Part of a small language model's weights.
Size: 16 layers, MLP 704 GeGLU.
Architecture: learned and rotary positions, no biases in attention or MLP, capped logits.
Training: a variant of Adam for these matrices, 236M tokens, 7187 steps.
MLP neurons of a small language model. Each row is named by its layer, matrix (gate and up: input weights) and neuron, and shows model dimensions 0-255. Each number is 500 + 40 x the weight over its row's rms, rounded and kept within 0 to 999. Numbers have three digits each. A neuron's up and down rows have the sign that makes its largest values positive.
After each neuron's rows, "fires on" lists the tokens most often at its 100 highest values on Wikipedia text that the model never trained on.

L11.gate221:517587482514477530547531548501547473441496572535564523537523487506473441533521477487530418528489498475475501458494512491508463501549482539515549466465504405503528530507513503501428502490520511430476443458490580529517483603488575462480436458514519451472468444519573509457497450498442534539490550439507588497509515476516532450525530487459480525470526561497520528495468461513510527464480527533477471500519534460486534453411527522508477452485507500508531489438460476579543453434552544541614460450474531561476469534486467498457429503553547536543491506534524464539536367471492431398456487511483531507488484486497486516512528546524478554419532521523525463552499459418422516425457484517544496509473543513527494556501542474476514567572507519486550482535519507585602535458491539
L11.up221:520449538479466493515446505475485448494509457444405511613462476531525609487509511453586446466462465535539465477520534584576516591491480524497465490576490513554545433549511487451506492617455460486434507549456431557507475558547513545506501528555530452551504551517474461473516472470481497500439431437502537438515511519485510581536460564504464504547467551516446436479555529488536530580515475482473442507494530475456464483491444542500477467533463484526554536484492479449516464544419452464567487517554534493562458511517565497494396593451496456499520523465497532449519513506471493474496516492447449553452491509580522531511472534511444547474529504459508511448479427489514457532414493473482443470529522497525464474491473462488453498556474485469513502486491528549507447508483512
fires on: "5", "3", "4", "9", "8"

L12.gate259:499512401512574449481456533543531476523557465470453513551520527459514500529510497485525516540509470545542520556471463451529475554498455445554470513418481451529477435485559524559512475534491505500489510540541515535550514573490491484491482495458524489440460455570593430478481476511460471500456529479427500463558472519464524503529587477462571450475560505493519567452516519503502419467497494482514518496547462488525483530453578553471459482545473505504574445537489539478493516494540411559502523458448535518525486471531493457433481439468456500470512597450482484497452403427531459442481512409442482455482420452497595487520552568476501487445566493553516541495529562498485477559515511548530553467484527518494476519577507467569514528579510475537574472485536520467508484566475502
L12.up259:489564423517526506499505478434481499470470538451454549517522422506483567537492507468500492492457481467554455489495533461433463506549530524478477539594505446480439553510526463481492537569566571574531601472480430460523463515466524452520510524504495491519479506499493518518457465509528498525422468486560457440457443490454500512504556489500539476496496462535510549456505534557534515385525502463497483518428495451496441560500461520463457503451478479544494623535587569547528470433578453440571569549542536550562544461503501499519487452482503527453513528423539540490395535502495494532560511564456556492480478529495514499456523518516498541492450544508504467548542555446544483461527565497529489500522486484444522545453462462519550494515432500493553429480442474498523481488582499
fires on: "9", "8", ")", "7", "2", "6"

L9.gate537:537520570554493471453471496501542577505463496430462482560426461530500531441502525454531518522513466562494500471451476529454490521517472514511436415556441463511516410440528504451467524537470504545471508453510448514506464530457513507544539515509433515499467468447557554581522512417606541475494520491491468464523494433534503481511562442549545551500466518530481487472477565472495462491461444401530602478513453519469454500525447542578510514501516527514531541539496532499475459564545497510527528459499545500538467497510537548491454502515503544494582479548532485502439496527544547498546434558417508529505490485508521473486460522486406482397452522580472565520560417487468497511426514487518524487474565520479532418465484504515484514469528493515539485480516521507611501532406545
L9.up537:527516498467448416493493447578490488519434511500530559486493471537432465540534503457472476576547471453542488531470506432499454514551600517470441456427521496509482495386450476485558492490446415492483580439516454472464531483535481457477573496479496555454524494442597468512506537416529494525479545525488556596474418436505498425552520519539471489416446503529555480563534476500446488501527536505506480492508498480437518533503483506539500600470462515435488517551515571494419542531557539517469542490529496506516435476534507467559485476486458479497491488507525600475482494448458523480472537429516504475507570460543533487437483482560465501560468452504457524488432565496501541546495571529491484541528474505477505513475468475502513511489510485471435444532454566531487496575522516
fires on: ".", "5", "0"

L8.gate563:518581508481506462582481459503497560572593508470503426470493474500608467463517512471502399536546490527545499456502602510463466516551469448500515456496561444424493506482554476446488545523508451513576454503513502499491515488502535496481537528436530433506531530512582497499541472512535491489517478530514546527480513537485475439557457412436528512546527418523560471536509462489481583492535499457533490502507507468510564480455498540469509422494476451440499553523435513448520514475526557520529459472488566467404471500462530559497530484461525560482499522567540455565530438537519478505454468509481513444560471503529457479512493499492609522449510473560506524520478554466488515484472568519475562485494521507459483486528437457510529503592535487497494440496550413507576559477413511
L8.up563:503480555417557543493444475396476488546486563449489481474550463478565569520452456577479435415537532471536496519544559454466461524482553484466532473493535542450559501508506492499514566475464526462502447480511450503474497495475479412498536514485469461532512475522494515486509466482444473499404492507516535479531561476504468536454476538506478449468558552502534418551541498533556569511473569501515523486482534427542503471561464595561556485573475489468474492465587557429529451518507484481451429521505495435489504449526545474550519456458547500539496476464531516458497557462519557543543518480497554519564478539542470549429476478471511509512544570512509528514560510451513498470515573534545453539507483512494498546516507447520541445506564499518550458532476485558567407570515421
fires on: " |", "9", "6", "8", "5"

L9.gate573:490445542508541507458503465521493566566558469431524476552473419460466507466539496478625510503475504489500545570491561554554458572523457468515500513498428448459510440509500536485570442458546499526475464449497521514485529497444474520544555559474521541497494511466465485557545478450532485549520485494461477510542465476445485501428523468465538522453505510512484436479523447447495471500449486447433516498599523476534526512517489461512495476434430489549511545564523503486452456537452587533508426512471549532425424507620536496408461490445497536497472486418467619474532539544490565501492599506471507509493457433464491465483525493541494460475486426551494551560551485508481512488504510527519506558472526482500503506540535488524517427556466475531563549536483487520532543514483467
L9.up573:577484528538440603490513550485507415560581471426463490530525439554533441519502496513494492552450482482457509471480406546466493548557514479580505402565461498528456501461550536515465523587425536521563501490481551499491469523516593460514483505504484478459540516536481506468451550495499544494465471480510529461473477505443439513505506508550556469450419489482467505520536515517499476516486535479525591490507561505460556558549543457504508433516493569518535491552445502451507503481592508482511559544486477493479484539483497524560484603459552476519464418482494512485546587512565514526566458523494532493508447512469505501422437504487461534522507562507516528476572451472518446497461531489509560456455532485482535487583509544469523521553526465475464461453485559546603491504512499
fires on: " |", ")", "1"

L2.gate270:529551464502497481540508458492448528526466534499480502497494479486530446551547473444457446551470538546537467530467489480440433522544476495513460470529471504444468492500547512522518560477520581484417562537521522459433596524450456466483538463478499511442451510468505501541434521518471497512524517558532516480453453526528500514515508464438517599489428465578558534498510475511555525500488484524440521493486545402472477481502510508552458500450514448466437540497510498551536522433543477527517461430540497472494516491482446553479601491521524551519547481491500515562496405575467496497466516467490525519545440476507528427529534502496463519426533492502462602485484471501519438493416496521420559553554480562449531425557528485519530446538577446426432491480536452513535460445512589
L2.up270:596544458518539512489510475473461513484492473502484506552532635535499501553490526521501532500459460515527529530451517502481510556503564522497481504484567483499484564509561522551501469497490483593516513528454516462486558447528509543496541514497504485492558493503475491534531478554435514515535421566554543500427465493472432553538450497459497520507519519488522451482568511426470510493491480483528492489509495462523512503501557534499535525476557515413534556446461490549560564544489566455476507532500494479462535534518471486505522304520542494558529479495462521507519536493567497494528498466496552567493500555518419510527499566535637467493565470513402491524522564437460483506503548482501531581414493514494543490523542505578511477499590518534474543519482444583498484465485487
fires on: " have", " Department", " Institute", " us", " Hy", " There"

L8.gate601:484515498466521552534542470493443493574521529446512554488489509451510444561539521433485496496600500457513473529445506465517473506508525493483392453523524511539488596515520482518471554447537480481454498491454554488451533572440575505501529463479457485509465446509496578546551495475516517458520499506501485544511425466489501468527523475494518491589499456580564488551520531472546539465462528440526478452500470503447398567448470552482572512476537516512528503462514513485551537476537549550590474535511464494484436545516530519526510433409507565447443470569516498452528484501511506531509536503470511618541522474514535465515472487548463547438549461454500513429522467523507485516427447485538510520586521520483500385522474537490443480571497484502488511429528427461574449484473498
L8.up601:505472532500562543527516459470560521541583498464527548538542552519482527538426483511480535472495566498579522451576477524455464546512523446492508450562486501495543496466488551462464558502479551499546517476499445404488478525433510449482403533565465538527402502540499484512493456512551464530523508510542558549469488504491533503425533545412486459469523535486519515557511572474531473402443406444523470509555524470486464471488514504482520522552474497468474499499537452498471488444560494566506478470441528468462434509445544553530568562489460563539437501436464494491535562487450512545508494494513483540545464509487483473504475484479427540495487513518460455458587584456528523416513532422525563563540514551495505469495557524465445411490522517538554523505465459496556518512531468
fires on: " |", "\n", "'", " P"

L10.gate511:519594550530517495464495569521449503516474550479486513517490529518476509602556522479498533495516463518516538527523544514489515538576509515473459463490527575555499505488531493568460478488567547616499518493556526435482534509512508517441532490536441426429480465420506508486493470464573486553472459604534436517500506421537467440472470443500393554522515491525527538470504496475543470518472474501477529523529441491414447514476486458511447504563470516507472483553510511487509443523520444480559491445455513456560469540553544505484518506561469506465507491533491558472518420489500534583469509517477510528548451554506543505503492471502475389433423474587451526557542463452494549464507499536548476446529560523551543480562472452546522452493393472437550516513518456515476514517488496
L10.up511:491553492497421378488498534614455501542511477505431538518411452456524554493463529507528480619486455441572492518600516473484511448490520474466519527503498558506493535448547552512464466463540456442465562465508451478441531478436516507568502436543470579519464473467534456507523537458537521545541450478510512513499527485532547445476433543485551538501515471533438450517528460495581504507523524445490499492518465541469464480505537510498511585482562537456475579504505517555478464534564526448496492474443466470498553515503519539518452413450486482509543508478536516528462551473508549463564538510500525496513484496452465478448546436502495522485592520554450493435520521483425508568440498562505568511468481490452475527416488503554477507504564488536500479468528582469514453535480494
fires on: ".", ","

L11.gate342:447500479522575545482511450422484475471562533519510569502431444454504492486535477422545455491537443542529517525469562465463483541532518547454463477544500477518501485471497514490561507504470428488457548479557564496510469574448542427469499520503524512443433433472536487528530418549516497558465513460462543523527390507487472448555559485529432512497505502498538492560489495486545461533512490490506414562557582534533445524530428495476612495474440417467526547520484499451485484489498543497547461464525571461562428491550514548489438545564452491514470491509557494544536492511542489553560515533498459599453468461451505486469469500493513554461529498528554460464471522510519449448483458543489494507484484520464494481559523527490469498562451502596524485495518439530512586488438545
L11.up342:506450464459558550469423467389500493440552523506451534445477469546471520439554490535478485458474513514502539505530530473533449505535466507517462502445490536420519540486495507438576523559534506478451591479515473422525533503451447436445457523481488438526460479472464496479530451444483521476479529500501501500503489512524585478547437517528483430524565491531454491480515459544587454436493479523489482460541479514547516465503463503493563533590458490549560478495551451575492469493499549554491503502481478487547457468515562488467539493487546531495410507511525397412514532484548452618536474573440475528565496472509429499476558538463494504458540555521608557483537503531522504549540511488516465535501467458489498475512513422523468421485519540539563471537428482497496511510535510
fires on: "7", "1", "9", "3", "2", "6"

L11.gate150:529506419535544428472495558549530513522490498552493506509516444467476488499571551456526503531579477577509493478458552484504510514618442487488460450506469450469473468475532508457579497465511518490473517512515527503472490500539518483530473557496453429498563498528454520488501470467494550510430567535526544610453512483501537444513540432513531548508492507560570503515551549526548469463460403434496550493549450503446457480498478578440470514502510506591481488510479496511512538480512472524498517491502492454486458547533502452458535525558419489531482510498428529547495513414560487523515520526432507515414507512515541424512496510533531547409491592528503447552512511479386484566494415431494490508503572495461424550525528500494511440586537499456486492540464520521508561499478478
L11.up150:529518514506553541499553496517535539502476552476451530490513430490478488530550476420451437530546523519524515524486555539486493518512503503529493536476488521514521520529494450466579448415561440542570493453526484510476518511507478542500510436438540566464556434531440485459484508490523527533457497525522530491548515523488523456579544524512540504553552476499550539479466496575481562442527562458450452471527454402546446502539478575476461562491445461578438519452570496516521530531509508512478532442450480453490505546461539490498472468488504395550586504421510574471472549493530512553584519541518507485449480444466506502493514436498539489483488554450446437572434452561470588422506516506528412511541568501490532441507505479511526455476503517513525440543492522488497570557497439
fires on: "5", "6", "7", "2", "0"

L5.gate286:494484525543523505428494586475517531455440457425456386415530436558572530528553537469480473487470494468530510524436469500501472442542520435563432483504416472492521461478474546502523524500521445486471480490514510551529511523500536463501429538461483518506521515516509508448514498502464587489455502552437497489479508514482467404553503515544565407511469449490518508558537527474438400475483487478539512504531456520491516518524472515553585481485499524499565478531425461543501511483537533473471568444498443504512512531587533498543500432420473505513461529492492487507536553514605498398465556490438501502500469460534511539468418501439565500495491502498451564468523524474524526469467441442500525479450474493492581501538600506462559566531516478466515431485509487441511472475501513
L5.up286:591553477522494502500567553528436548577558461405450515511474480518520475487518460464431501536444481539419521533520510554457472485518523518462479465456502465508485598431521490591597478521529497485454481500505470518434474473532491481508438516460497455493506440500475455497512471547559533528424512526457521539553445472467416408551517507500555491470492543502479475465558539456510496453489458464446544532526505530494467486553502560536566520430473554470525521515555499429476514511515609440484496495523526457501573500555499492515524507491475464496553463499550492442505537542453476506505574560461515448405472441495497443570497514494512584482474557457517554502510457426509497510528509461562520442533546489497486450549570471560479485544508517474533470440548564486487519533487441
fires on: "6", "0", "4", "9", "7", "8"

L11.gate678:499531524476509466486460562530533561569592535442532514548526441503501551484491488507449466515535462490467504539502525530473504503566433501514479455473479480445522486461571566510528577454459522485461513564555593425479480498499558535511445466504455468535492509439493496466437491485444450495539492546561540526444458453518394493568566456479520556544562439511534485462521546464524464533420498524543408555517509476480450529495528489513484487456495506483562529500420549452466557446526488530460523480410591502460501462490468557488522478493471544456533574476514534562468428477479567490470455504505486463546453474504497472474588558468519489486549487550576555469528514488489489466429523467530540499460457556438510478587480478450550523499416506483487452454517526516470479502486528
L11.up678:511508477557494517454433521502518557589531427448486404448571407511566509471563491495508464493505557550477557541566512510480496483571485562453423518419438474465436490461489455476441487449499513502480571500448439398520518484467510529485469535509505473520537387513529446516431460512523534469544524481502519520460527511486507539532483428548557469467542505522513511438533571509514489547550554418449519533494495484516465488428521527538461466442504506527499501439446585533513499477463509494505549497485505467482528468442487537498516515463544533451523495539499570530426421523543519517574537508466482472521434533515477488550519464442441504491531485522444564457578555519464516543496522507550539458524477448490459534487443475441502510510476537449539496505437476451526527415492457
fires on: "1", "4", "8", "0", "6", "7"

L6.gate192:552552420559545507497451465523492419527520493543479504481496497483465560511559548465491559506483508529516507501482511443414441532530480473530494495492462436549462517469466430537485447506517473506540484534521545511504579558460480493452494530507420456478543463541546474560485473514503501468486494499525514456517445468469498469597517475489463543535462516597550488499461492433469560459504541551510398435507506539544480534462526492516413441455489481488528483513501503531556542484525549527524486530564456553492500493495465567452470477481563463585547507468552497497503447476488513506426519495485497504463499547511472448503496500579513496441546505506532572466453527552459458485532421516523447500586492523492583460530551587490512516603521481581549479441536500388484478449460590
L6.up192:489574520542510439477468526521455496526548494469484544489486377465469472421462514518587520533454511468520453527514486519494464476487484496548534461510544434574506549545493435501465460473536552508487526481479530456550558431534468535456506547482426463588461502494510441473485469452427486466562482497486540488492457415446462458504571462458482544480515497453549473465463524531550463423434519468472494529449509562556453473460499514544434500484495509437532548477480594483474460495514468453538521500455499514541536545531523497495509491549507594454568557435516503484539553477534528575443469501479493467484432523505550528487466538515528508462448527584562460543574566484516515438494523520535501552421538533481536532541440579511530455480447540512550502532547486589516504525487498
fires on: "9", "7", "ock", ".", "mer", "sc"

L5.gate415:588504502477483541493557526473533517576483436482449465543483532487530492534579497488493534486473517561467489486527538542473536521503468516465464500422421497558450529530498522544527503469482556567473391537560507513500547543518583491492558486516458454475524486404500478559488482552556534551498464510532480486541479428508410388513478469509491499503596506525474474492534496482473454531511530480436501514542470442475464555498492506507496426497467501455515473579500482558549467511488464509455456517548449482486435549541536529504535525522501520517396421515481480523491475555555537559507492480491585570481471479498498452491524535499449478439491529468435478565398466461505485524535529480539510537449592493456552468491616534534476521498461476574471460503572492494452452500477455
L5.up415:492510538507441506477509438462509501530498485410492493604480459382469469461490455483508477574566490468515511480487527505511466509491522520511467457463477485491512471513548507549482505417468463504553479497474435493495384494524487558538526500534493454556402522483480474496554456457490541496477515493514457517521488430498501465580489529510597477554578416479499479502498472586489561512531444383453523520490513442466487567509558500542545485503529476497507481446548535459501450539514430456510540474503528501508486408492502528539523461475553501500472522509470526560499514526521535531527525442462493537522491481486417481497551532581416544522488500526600511528455526456542520481426578598493463533532528507489474492538500511550492465509448514502508496507439623429520487542447459
fires on: "%", "2", ".", "3", "1", "9"

L9.gate289:531532504500451454505458498526561492605494515424457480519504445479589486549452498507460491516584519504500494513522556498419491508538490452578445418580529411498462531504529564534487569470497457454503501472450492520404486525544521493481509458506467379427532549472426529523501434531502475476525511516486504541502501459505579433509505407522557557537490407506463544551513480517531505489507541515539513500521519518495479464514498484415537507503483470526524508483538503461518541467453502552533477459521493530460460535489543548522540546458472544535523507555526498557531479512509490517428460517466540528559529438505552452505504430546477541454533477546515528493490484450449408499424446519502457434561487489496508496507462533495464493625507464514414497443507474479531538438470575
L9.up289:510553540534527539526479491487491543517617541472497514496577479508511538522403507513462443495521561460488541528529448548468452546486570435458496498572462410470537490441463501441425563475455503517604524478433429445462471496472471499469498518521521494529412484519550491484531504459544460564526552492497589529500492523489480510460465484448513432464516540443587501523481516484506516447461539522582514553450521478476479520478517527526492552574495476482525510460575529465459487457503463548537533471412554514511462496451563502498588458463502514492558502474464460491534554486504538481506512560485499491551415437529524525454479486456462505516474524506489445471538575462516524458518517462585448485533465455564494480514483468468452478483496533514560461540533512448585549580533442
fires on: " |", "1", "\n", "0", "6"

L3.gate41:485543437520479478402466460475479574499580474470511490471517396489530485493532470481507531462487479524477517506498490543533543447495436492522515529417478438566454494531466539552420459448495538487487475461569543533503458497510586483505476510525493462480573539526500487491393396489434474556523463436459430431516476523519505506492572444444541453415542498465557587439495501508521456496489424565518454513557453485464493504514483482429469450501551547539502497455463497497500496415470522470478571507502532535548469496522472463443498502528480457533518560483529475434554539437481501494487508491495515489474431506484547475489529516511579543483562476491564514506470567468468514506524459478488540480458462549460536549515488447584537472527545576564558560564495509520484511470455553
L3.up41:560509528477547548470506531453493512492542511469459446512519480494546510510512479524438506489495475449473539519516563514437464544578494609542439492459559589478484498514541484472473522490475560498493488466442455451504492554461474510550565526506511530483451458437512530450565491476491546540489476483463516534486573515444504447614496494506602471550506563498430454451552487545453505494510501419461520519534559509463494502492501546506556468500465445446493495467561523511527479555470469484547523491475476498588514483473477588531541492525530528474435480561415463490462456520643489488516506462414527436507491487485448478448519504533404467467435506511517510446473537506451513508495601485545454520458577449499558467480516530464519475486427518512542465516452524524486471495415471
fires on: "2", "4", "8", "3", "6", "0"

L12.gate647:478493423485464533473479537457463525411503589491481452484476481461481480571510441516534536521511507493528441522463481584497527493507554490500477359397488464557493482460526507494412527522478467470466535504474558532452450507449506459418499502521452488428493519472521450402499552527502481494509505442528488483486444626496525528467519455575505514489487493524567486513527518533492553452491519499561445505468496460467461526505471519454418478519512527540543445499552406504497483537575444580516542533501517478569497489439470512493481477497491495474478474482481459538503453442492566521509518451540565507545527546585475495438498477526515500475532532484466475444506489373471497472496432460478519441514562552509534533500469453473514489500582458445529500464535479470537513398494535
L12.up647:492539522532454511520589491438479532593513469485481537469544558518467491529493491495425552512455534479525416549520500530447439501526450495479479527445453513491549537503454526469480512533521455525551490485549517412578494506591497498446553575530545447483484455507502561512489453473487591472519465491421571602505498490511507502530469426579511456483509490440437491505494520534492498569462488487483559510512436493442535474502498486438465480441485469473526509529616470533517523532479478536513529488441541494567495509524508522483485485545423499482482586454460518517482534445546517501508553472487513533502486530598545478517514497504431571512410520436453457488442456521521484560535612441506499516559558463509464567467534510506491415499521541506496518448471541511454569515485476
fires on: " |", " and", " @", ":", "===", " the"

L2.gate612:578503566550502480490536470507510499514576464483517444539452483440421519474508528540535511509581492484468468547452522501464480552595459558481540476507493500543550452493519551478572509448480416523511519492556483491538488541510508567515531591573543474510466494397522564549524518523540541528468458568467617440495485438470454523504575517478472436525474525509497442488593460527436530518446501437517536477523563397516483519517505469513521531517469482476512525476510536473513507571462505563516444466471581481465435531582555551481486448500477537478521534462464496503511497527555511473551504529535490508470483440454498483497503489517386513449490491584487528528508460460462518476455535490515477482461521581546455546570424512503477418457478502473505533528479497539495557512458479
L2.up612:530512581568524482485516500459500472519538479496490436532487496430415510513485546540525491524567497454459467538437498465492487554561477574490519498492497536521556473532515542484560480516476409498483500471572485488535472531494476572519525536579546463504469509420489554535567514505531531572475456569467596422457499429476441540521583530498491464521476544493525427507586466507450543480441499452494562504521571442488488508545459476510531565535538485467504535465505529467509510530449526546524430503473573509480463497587583565537464451490465535488522529453482493467493523515563510473552535561556531536447457434441511465501520487491426514486485548584486499522509471464500508459490526461520461515458515590554456527571442504528475453451504508446489541495466458541500574580501484
fires on: "|", " same", " |", "|---|---|---|---", "|---|---|---|---|---|---|", " medal"

L12.gate198:454488484548532512452516560470474541515486466442506530443500490591415539531526540449506542466484493496473483622502405476497464457517475512537472470447473463471570553544492492501489510473474483464565511533504521554549459604466496478509486559461469498472520439471547542480503547505470488511469515509442568448484466476508470467500545458532426538520471513535554440480527522489511494469453574518522487470526503450516515548470499490578502508444416536576484475534558586493501519531508499505530564444449520479466399588530489498543489467519554489468492531569433532466480499509480525503501486420421529528470475447509516460439516486481553489421524481503542539587474493410452469504479558524550550519515474487511543527553547403453479509518423465483567518527567475479511530475430514
L12.up198:540529542555527449501540552527476499536512489424493541565532481513486518462548454564540581486544481430476590473478587542472534452440489438465424517486455436516481476469459581541499515504441488441484572544506464486469484489554518490524462453533544511545485515503531549531484482494438487487525542494443512422527510475499481518473555525464490496546467523511519562515609505519515466480544508440531489530545560519471484530524521539535523444539477458546532478502488422427538471538512562443498503530571515482485515400545542504499524487466483468591573457526493526526480544540528520421510554547498478509535493396493532522507464546543466476452588491551530519527502413589507535591482557533489453488531488532528491523554496471478434479547467455468498538444528546501487547566467521
fires on: " the", "9", " —", "8", "4", " hold"

L10.gate236:496556484499551505485464507547492568498570552522486438463569516562530540594477477571486484510467526479447545572462523484455479514518568457481455460426479450453493500456542475478506539520510480520477490529450517439510461493512562421525446498481550452510455509563525515496511432491462520546482549500492535477510473505500463499429594418486503467486565521513551525489407542507553487468453513509570514491540456530504478508503537496486492496541355526556537491512432551493531467515529537484563507452454577509529523427484440470415513408522456480541587550473484472491477436462503514505458516484562495462529457539528574416515488494491520528435450532499467436496527531529472504474478493461584466524539482483521484516552486500480472456537419504507577565492550479481530521503455573
L10.up236:503475451494560452451492462536472521550528466517526461368474466459464448563527456552479509541473492475468457548470519456515471454555530501465451504459527505510421573549567537391583479456472509502568491525558509486518475493462527441496495485577516485519400465435470528476445513505523501580473466485574555406506472488452443528485509448508592492477551459499521486470485505511482510444500508467516510521511516556518518522461552506516513567488396519481502498526484493466523500495525543518516481521520556501430524455518449510538555488544430533568520527462508502478467514396530568564494507477542520464457468556473528416511523521486525503482465549426440425537554479544531446466568549490506573480489536445516547507505491500569522473552489463497506457433495493552466513533467446
fires on: "9", "8", "olf", " Second", "eb"

L9.gate168:495500528551496577480497481472445590586473562503534532484535546510565530558531519491417511488496486472540508494477516529531554503560488588491551509431504503438499537437519502443500520542512440558501505560470498461434497511503500455459510472426495472497560459524458553551581441522578500477539548600521469491536520598459497380482482433492547553503476435506542515500490568509496526452526485530522548494444517438469492552561505460414581483422444503444567506402519487570521561473495535565506475501522472466462501540520507586490460451463452456483470430529484479537507475462517526494451456570479504523504519486489475472529473552532518484483540430536490518533492493459422482473461489473462525533554499486501497513546490524467527485503546488515486521478469492530464477399525547
L9.up168:507528491524540494526505532566543478522477492512479472501480513416496391513468483496474489523552537491533496501484523447466481520507550499537527570508536435415464492480488550477475483599441471517563504511446412526511476528460475530514438563526510544477538499500575537467419557570514467497481446508504569474481521417492486499477444504548485479496432546480606535505457526507542543485437512481552509518414489484470533543443531527525505503505455476558498500560528559490454499560520536420480473557432440467417459479491496439483475456432477543524571527578436506555548475484474518502464485459458485479522454478435519607530469505500520542513428528473469460518617463448516540546515500525471509529558486479514471446465466468518447487510498551522394477497537540462528487495556497
fires on: " ", " |", "\n", "1"

L9.gate341:549549528540466467494453520489501440594555484477465552510544515527598469523452571569465388495596555503567482535474516537425487483531509550446421487608531462468478474548526512572437498499516463503480500445414503521534498474512457508505457471449449468496583437509510504490562527506503482416514567470484508475461539532539534483504474476502529532538557488503510545488549524509556401508517512481524517468470514533463449498495492458497498469516520559499569474479473486462473491515501463564538492475461474467422465532499527511477504484441495568454435456529487509479443495497558525512450516492471522511516572466469502538515485471461448534494517449487442526396568592439456534471464523474531484448544515480492453529506415569441525503544515475489481473424497487491585489515467561
L9.up341:481520520449532525514478461471487539568474477486443515549556518487618563498474539554504472465454523488479456500549504521486479602522606539493486507559492502516553472461491514494488573561577532471417528521505474508496557524461482527564454410450454429462529527442558477482482560503526492545492490494510532492451511527496542489512447454431550512458493528500558451406630507493531492495447530450488559510452469545465488533534489480471530441489548483452507528537509504467496483512479525495542467482566503445468440533503563488505487521552469536519467526568499487524552520476468572519462497525508502494527569590502492531504450443455445541526429447517510490479605481437413468516488546527509489495530441473512497475536436529516522480471477514430447411515477547527462479490585458
fires on: "\n", " |", ",", "6", " Qualification", "9"

L8.gate681:464548478528560470559558506532541420639548533473456514525548466456635496563497515509455485483558485473489493524510494454437454481533568574528524452550557463489493550508556537522509535519538504475523512526476464533477541566514522477483533472443475440478501425491531510565553461495484484519574510522495542493485522531438537507501466451457558538548501487528500472508552504471430468507498555469520537486454474508483485522504452499498510511480534518533503499442504449456529590463495544607546490473509466490462484522451562548465521454455540588562482488614483509531528507497557494488416514499433513539568544501463501457487492440518503514466546465535547512481599481430450461508453477472468512464508461479487481444513471503449501476521497507477422492426550468482512512432413560
L8.up681:480526552518594513529478449565512517545524471488486445482541476444549533496402537497483480518533510449532465541510483465458448533482531471523519509516518489422496454502504532448437504482500493510565521502376450465535530523468433517540489526512512479443458478498528585556472501543520499548527500521512570516508536518489562480435507463445511431505499519482519506455529604516475488403434558486526568483481492478492532523501515480540565537547464431484503497466530491450484507434435472549532456449420487456464487490435551476491551471472480537500514477554410544474564576505530584480440559459439452519541464484436485459473451436485524508517434451515521471514598519431526522497517582491512546500559446469536477518502446480532468452512444542472466563521546502429516496507506453
fires on: "\n", " ", " |", " Stadium"

L10.gate116:466478495509518488466520565445504554492521508492492510557466458535473456560525518425516488527517462473507499528494522490528499562565533531521433398570477502497488525511563500436479484454592483508477501476530491545497497519492486515449467535540517449499517496443572522526484484456489496533513563505458451476519420471509493467538562456512496500494517377502478439503562537528612471481460540447462539499490448482459489519465446462464487479503516534432501549589472522503484519500541478535537490516526457459470523491496446512547550538511477479482496490526537540494428495415551444476520475528499468504518485572544428433445505487478448530457476499489408542536622440448489433564478539492618441465523564523474536526543534472537454548466417463501518533466436469523511485564412536
L10.up116:427587509478502430472489502560467486461490515495491436521461461526458497613453482471511534506541494463505459472467483475472555494536584584527477529510534499441523511508477468531523498535585372508534521512550477538462449443487551474494529485483453515506483494442473438575586555478535557451514549479453532564486490541401530504566510484517512523535458581490553414513547565583487489491496452492517499481540458561480501439486482541536532542493561503427473513462518417532465499536521552501538470471488526512510395487535517477514449420557472498532425482473491556535550504549540551522497555512436524569473570427493467441497547487498506470489464474556469539514514458440540514496447494512472504562483542551541514451440485489499477459520559485443478473507473510507533482499482500
fires on: ",", "3"

L8.gate615:474586469519503508494556522517511466547500520507499506495503452468481490436514529467450563526549439519534481541500525429499472509572529566541435414501551503538407518488530481530499513497532533531514522461524526488435518556517555471496579517524507553476454494466535560509496595481519476563563526554468430558476522450514436422518526456517498482516466452546528507492472480492477545493530491463507539466450452540479471549521464427553458499485559454460473467505514602469453569502503468446566522514496489517526469529437406509495543433508461504566515499605547538548499486511533547528535484464482513480491509487537566453468457471574519501436430468580468487560481534456436525510455470452426530480507508506480511467483446535518558545519415483452417484531453517461507569483412488
L8.up615:517519528412513546511462461540463523524512468445439501591530445528489543592471520542586448560415525507545457482533482493521489546509482501520436527504468569532527577423538511469441488538471511512491479478519539409438488492443503508490501504459476494507503475469500482521575517481516472522461510449525482514463404504532452489571517535495564491488537580520487460525525562487578493474454501499482521519506476523435424470516544470497491481567604469494541580560514483549449463454487484551528428527486493547500456539609548580530460490471535485454446483398548519505440514485501470473467454483428509545570518482484489513483520529520467526502503478472541522496533463417540495459490573474538511448465520507447505484526469515530561439500512471538498470479445520598513443464475572
fires on: "."